MLP neurons of a small language model. Each row is named by its layer, matrix (up: input weights) and neuron, and shows model dimensions 0-127. Each number is 200 + 40 x the weight over its row's rms, rounded and kept within 0 to 999.
After each neuron's rows, "fires after" lists the tokens most often just before its 100 highest values on Wikipedia text that the model never trained on. A number after a token or word is its count.

L10.up262,234,206,237,212,199,213,150,133,183,217,230,177,166,319,135,225,185,110,171,159,225,182,216,128,153,220,182,215,221,189,222,139,193,188,233,212,230,154,192,220,257,167,230,235,153,236,154,192,113,262,192,167,105,221,259,221,201,165,186,204,173,315,168,237,210,152,171,215,232,233,186,174,228,141,197,193,152,211,220,166,205,245,245,320,211,206,181,149,238,194,265,182,239,175,216,127,222,148,191,185,156,197,167,133,198,237,200,216,222,245,202,188,219,222,212,228,237,204,239,165,186,212,260,171,214,165,154,142
fires after: "p" 19, "P" 11, "st" 8, "R" 7, "at" 6

L4.up558,191,114,200,197,180,145,226,175,263,96,216,261,158,160,191,198,194,176,189,173,184,138,208,184,132,196,201,215,243,194,205,249,223,237,167,192,231,186,213,210,168,138,251,164,182,190,213,229,228,203,184,292,168,145,217,243,247,227,169,266,178,230,183,223,194,230,237,188,140,243,233,181,153,205,179,235,156,162,94,272,163,161,190,224,207,197,154,193,162,184,246,142,160,175,225,147,174,156,178,128,168,182,222,249,267,228,237,167,259,202,184,209,215,217,248,183,109,227,217,233,222,146,266,175,169,236,197,237
fires after: "| " 24, ", " 19, "Cro" 7, ": " 7, "in " 6, "; " 5

L11.up455,228,192,181,276,199,180,301,192,150,225,215,207,86,287,159,240,240,213,203,210,326,229,152,230,205,214,204,199,194,150,174,157,183,205,231,195,322,171,206,213,192,213,211,228,87,208,205,212,135,189,208,175,216,214,171,219,195,212,203,183,161,188,212,206,212,135,239,193,141,217,237,162,199,111,168,175,135,154,189,205,197,189,255,205,240,153,135,189,165,216,251,200,195,178,241,253,235,223,265,209,223,236,209,233,225,196,181,153,167,208,230,204,190,212,122,222,206,134,148,180,254,149,200,191,177,197,177,206
fires after: "; " 20, " " 14, "| " 14, "H" 11, "A" 7, "G" 7

L8.up44,262,198,197,242,226,260,225,219,185,255,152,263,196,227,214,251,148,201,148,190,195,176,293,159,169,210,231,235,196,169,212,144,158,200,230,223,278,187,239,242,200,155,183,155,142,190,78,247,159,193,169,162,146,232,221,221,182,148,220,174,136,186,150,265,242,209,265,174,113,174,201,172,277,215,262,163,179,242,200,192,191,204,198,227,201,189,255,219,218,252,218,157,181,157,168,222,171,201,136,162,153,154,162,198,214,172,180,160,117,158,165,166,137,168,196,134,209,192,226,141,169,226,237,119,205,211,210,183
fires after: "P" 33, "p" 19, "R" 10, "s" 6, "S" 5, "Sc" 5

L8.up162,213,183,153,242,196,216,239,202,228,294,211,243,130,166,236,208,195,230,192,180,181,211,181,214,198,226,157,220,230,176,193,153,215,207,162,250,236,130,202,244,227,146,202,250,173,124,166,169,126,179,186,159,157,211,283,204,119,221,178,218,208,141,147,144,156,280,276,167,175,186,269,201,174,227,196,213,268,197,201,198,230,209,268,213,201,147,172,146,162,236,155,213,188,146,143,125,253,211,186,206,155,205,251,185,238,211,138,154,214,256,181,166,183,186,224,185,145,189,277,206,135,252,179,209,237,200,222,170
fires after: "B" 14, "Mac" 12, "G" 11, "Mc" 11, "R" 6, "os " 5

L9.up587,248,163,158,215,196,178,231,177,221,198,274,164,180,214,202,106,209,225,204,217,236,129,189,195,236,271,252,225,259,206,157,221,124,187,158,211,279,250,228,231,200,131,242,187,227,243,227,209,188,211,237,261,217,194,138,208,187,174,190,155,150,249,248,124,181,176,180,204,141,190,209,253,209,156,142,177,123,235,138,245,130,165,201,204,188,190,190,174,219,213,208,162,237,157,191,250,232,185,204,238,201,106,230,172,228,216,262,123,130,176,250,164,214,157,183,184,179,151,140,195,154,218,246,205,213,202,165,213
fires after: "| " 38, " " 14

L10.up82,146,181,176,139,233,232,196,197,145,159,186,213,173,249,132,164,146,226,235,214,218,162,217,176,172,210,223,244,166,203,206,181,181,191,258,200,212,186,213,206,182,206,183,298,177,198,202,227,186,193,135,176,197,132,193,184,189,190,252,205,150,252,160,223,212,190,165,198,224,210,198,235,207,180,177,163,153,226,218,224,214,167,103,204,212,160,165,138,231,280,145,185,201,147,233,296,225,123,230,214,143,162,215,183,207,228,216,200,213,141,190,236,138,243,232,165,213,186,270,190,201,316,230,153,211,184,84,307
fires after: "on " 31, "On " 22, "\n" 9, "released " 6

L8.up543,183,138,192,198,125,225,161,201,185,214,243,242,208,189,265,260,224,244,183,205,236,206,134,208,151,183,172,163,118,110,166,231,255,151,176,139,174,101,250,229,207,134,182,176,203,124,220,244,249,215,208,254,219,191,265,187,204,152,120,184,163,147,181,167,198,216,206,289,218,214,239,124,171,136,209,182,178,184,173,212,161,174,246,228,235,176,266,216,192,183,198,198,109,272,195,162,199,213,241,111,248,185,290,164,221,246,204,142,266,164,187,117,172,183,156,231,196,210,245,243,183,217,264,227,174,256,202,232
fires after: "H" 19, "h" 19, "f" 10, "′" 8

L8.up891,171,174,243,187,183,184,271,193,261,175,222,258,233,288,198,169,108,215,178,204,312,174,151,191,174,234,203,105,174,145,195,225,266,181,267,133,177,151,235,220,199,167,175,162,201,226,216,254,131,196,228,207,195,161,223,185,137,199,212,182,129,211,181,220,199,253,182,146,222,135,168,242,173,130,146,259,172,198,191,285,229,166,198,164,219,162,234,202,229,227,292,212,224,210,150,185,121,191,162,199,184,189,212,168,243,230,260,209,166,237,242,185,205,174,161,158,145,264,89,210,163,238,184,159,221,178,166,157
fires after: "on " 27, "d" 22, "On " 18, "t" 6, "st" 5

L9.up617,189,235,126,196,170,214,245,179,229,163,118,196,149,199,180,160,197,144,211,321,203,202,163,259,171,187,207,247,187,224,163,228,210,241,209,182,321,167,259,179,244,228,185,227,191,159,155,225,179,229,200,174,194,109,167,258,240,250,251,194,135,105,183,166,217,240,275,162,160,155,273,205,206,233,123,163,177,144,133,206,109,163,185,274,183,168,185,277,115,185,173,243,136,215,179,205,236,202,203,167,170,250,274,177,250,214,267,152,220,173,310,246,149,200,225,168,207,143,244,182,186,252,261,202,192,214,170,216
fires after: ", " 29, "- " 17, "H" 7, "| " 7

L10.up745,280,207,177,203,300,245,222,155,192,250,219,155,159,173,172,230,147,229,147,162,248,160,171,147,200,207,168,193,200,206,236,144,201,185,213,263,185,160,195,223,212,214,216,199,244,207,172,172,138,151,191,162,269,163,175,217,190,168,207,209,192,191,164,218,95,199,200,224,215,146,153,197,246,202,204,165,221,259,152,219,149,313,183,265,216,179,330,163,216,224,238,176,231,192,175,238,221,142,168,131,166,170,183,160,217,226,219,161,274,148,208,197,181,202,189,171,206,266,191,233,177,259,241,210,168,116,197,120
fires after: "r" 17, "R" 13, "St" 11, "st" 5, "cr" 4

L11.up447,197,194,212,236,163,266,199,253,214,179,144,148,222,238,211,167,223,190,179,274,236,253,229,176,178,221,251,258,175,187,192,276,183,217,204,81,248,153,196,229,201,107,170,185,184,199,213,210,134,198,150,218,178,200,185,193,161,169,225,175,177,211,120,183,188,230,216,214,149,221,212,135,208,130,205,160,144,211,181,223,234,234,231,260,221,242,325,239,247,253,250,190,172,235,174,218,217,207,203,192,188,239,172,209,199,171,197,176,213,147,205,160,158,169,221,205,233,227,126,154,130,148,224,240,135,225,84,235
fires after: "| " 47, "of " 12, "S" 7, "-" 5, ", " 4

L6.up542,215,147,183,176,205,263,272,150,163,186,227,216,191,222,169,280,153,182,162,232,205,219,221,168,236,213,177,234,173,166,240,162,182,154,207,183,153,195,230,213,252,165,151,182,110,189,230,215,209,147,213,188,179,202,159,248,209,227,307,170,153,266,206,172,225,246,199,243,199,206,198,220,219,226,148,202,179,148,151,162,226,190,157,296,286,152,129,193,198,239,202,243,196,152,235,189,187,207,126,211,210,276,250,192,209,241,194,201,211,167,295,175,130,176,197,195,181,148,198,279,213,217,251,150,204,250,171,205
fires after: "On " 22, "on " 19, "as " 7, ", " 7, "born " 5, "under " 5

L4.up109,233,154,176,223,150,183,127,170,258,184,218,193,174,304,133,106,239,290,195,222,202,160,182,216,241,172,175,200,237,161,162,206,235,216,196,115,216,204,189,193,236,228,213,194,190,162,151,182,269,191,196,265,229,249,191,192,201,193,215,188,178,248,227,199,249,200,215,154,174,148,293,164,206,181,94,183,185,186,157,203,146,193,256,208,205,163,154,202,253,194,234,184,226,181,167,203,191,289,179,155,152,194,167,179,241,254,193,198,151,248,257,212,176,159,202,213,123,171,200,243,165,188,271,156,117,210,181,154
fires after: ". " 23, ", " 20, "; " 8, "that " 7, ": " 5

L10.up600,202,239,188,199,164,211,255,177,220,208,222,133,141,245,223,148,238,212,174,195,231,230,290,153,197,253,102,231,226,170,196,108,245,195,265,256,226,200,191,214,208,193,178,207,207,133,224,267,100,239,231,199,218,246,275,217,162,196,113,168,170,147,161,234,224,225,156,203,89,186,242,93,179,158,166,233,136,187,124,204,222,192,199,233,227,160,243,145,198,166,264,228,207,220,159,166,158,214,135,229,236,161,180,174,158,213,218,183,184,207,214,214,176,185,143,210,182,152,219,197,155,248,158,203,210,198,228,214
fires after: "on " 19, "at" 18, "it" 7, "th" 5, "Sat" 4, "t" 4

L10.up119,225,240,176,263,200,291,149,128,200,188,120,218,175,197,162,224,202,252,120,179,210,208,159,209,187,215,246,264,154,221,191,245,214,139,214,131,204,248,180,230,273,230,162,148,200,194,135,186,196,226,220,221,200,184,185,279,174,206,226,180,213,192,210,171,163,185,203,231,143,229,221,204,319,123,176,235,144,220,183,172,260,169,231,159,222,188,151,207,280,248,177,121,225,214,212,212,262,177,210,230,198,187,181,139,240,185,196,201,165,275,184,190,144,219,179,180,249,249,173,150,138,232,182,212,184,205,152,187
fires after: "-" 48, "." 5, "S" 5

L6.up610,182,213,195,273,223,266,149,162,195,240,192,165,142,191,188,225,209,214,195,212,233,160,191,209,210,150,225,250,159,205,147,218,232,180,130,182,188,258,221,214,194,199,189,220,207,209,148,210,191,135,153,266,201,223,197,242,221,237,266,149,207,260,198,256,239,292,211,232,195,162,181,178,229,219,155,171,179,207,102,247,120,211,221,212,248,179,215,193,189,147,202,269,239,284,167,262,243,226,145,153,218,320,185,202,166,213,222,188,202,154,212,265,122,191,170,170,123,242,181,283,181,239,229,198,194,187,144,175
fires after: ", " 35, "in " 20, "ois " 6, ". " 4

L8.up743,102,176,236,190,139,218,254,143,162,186,237,179,218,231,160,265,167,234,174,181,276,80,171,284,169,140,262,153,217,190,218,239,235,190,163,163,206,162,228,224,150,186,97,179,194,195,205,171,130,175,216,153,203,169,171,221,187,194,232,180,181,175,187,202,143,264,152,162,168,118,230,128,180,168,186,282,222,216,240,221,208,243,221,210,227,156,233,188,266,272,173,203,177,253,198,197,217,172,228,101,223,204,214,204,184,210,248,187,245,190,259,165,217,200,185,113,166,219,217,260,117,242,131,190,167,162,174,247
fires after: "H" 23, "h" 14, "g" 7, "at " 7

L8.up333,239,92,184,255,204,242,246,199,190,230,208,228,136,224,180,227,203,230,199,253,185,191,123,151,252,212,201,196,229,169,140,216,267,187,289,257,228,214,242,212,239,209,160,236,115,156,139,132,190,188,243,262,273,178,212,202,191,221,186,196,218,243,224,159,102,183,264,222,222,179,242,192,259,157,228,214,156,200,208,173,147,192,182,218,215,107,157,178,285,238,231,165,227,231,196,228,205,142,185,167,241,174,263,127,229,213,190,156,264,136,208,140,193,147,204,157,187,162,183,250,226,197,225,184,242,231,255,213
fires after: "s" 14, "Rh" 10, "S" 9, "U" 9, "wh" 6, "G" 5

L9.up677,192,219,218,264,177,214,212,178,210,176,150,172,199,204,227,126,250,194,165,166,228,237,195,244,198,291,242,225,229,213,198,241,233,183,153,204,185,177,232,219,219,184,235,184,195,177,197,159,226,195,134,198,161,179,186,121,163,161,195,199,158,196,179,165,153,263,197,262,260,188,171,198,182,215,222,237,192,250,172,201,223,224,208,190,171,193,189,184,228,198,241,211,158,217,216,219,131,276,195,89,160,149,233,116,167,193,263,216,257,202,190,181,174,129,187,113,162,160,250,164,164,194,272,178,151,183,122,105
fires after: "H" 26, "D" 15, "h" 5, "S" 5, "F" 5

L9.up445,264,130,200,186,288,181,219,229,271,185,205,232,201,181,208,186,159,230,185,311,227,208,234,213,198,148,139,202,195,151,139,151,176,228,285,246,132,221,157,249,252,184,143,213,207,164,190,178,126,165,152,229,233,174,216,200,190,157,210,172,163,246,140,229,195,200,188,193,242,156,181,205,197,172,168,182,203,223,127,161,253,152,136,215,260,222,201,171,246,256,186,126,209,169,239,188,121,192,187,195,230,183,228,195,179,221,174,259,231,175,213,143,189,212,93,142,153,205,242,250,234,206,171,187,251,137,135,262
fires after: "on " 33, "On " 19, "born " 13

L10.up251,183,189,174,263,228,268,266,87,175,172,269,242,153,266,223,188,183,227,208,268,266,187,217,225,193,161,225,147,206,139,222,179,208,124,149,197,281,226,218,216,162,163,220,184,170,194,199,196,65,157,193,187,213,182,203,265,219,171,140,175,193,211,256,231,257,190,220,202,251,266,177,150,172,115,205,226,248,230,153,245,165,281,191,207,168,148,216,135,238,170,287,141,232,186,170,183,206,164,231,255,198,163,187,192,249,207,183,131,192,232,195,177,176,192,219,256,173,147,207,134,217,176,193,126,203,230,177,218
fires after: "St" 34, "st" 10, "G" 9, " " 6, "R" 5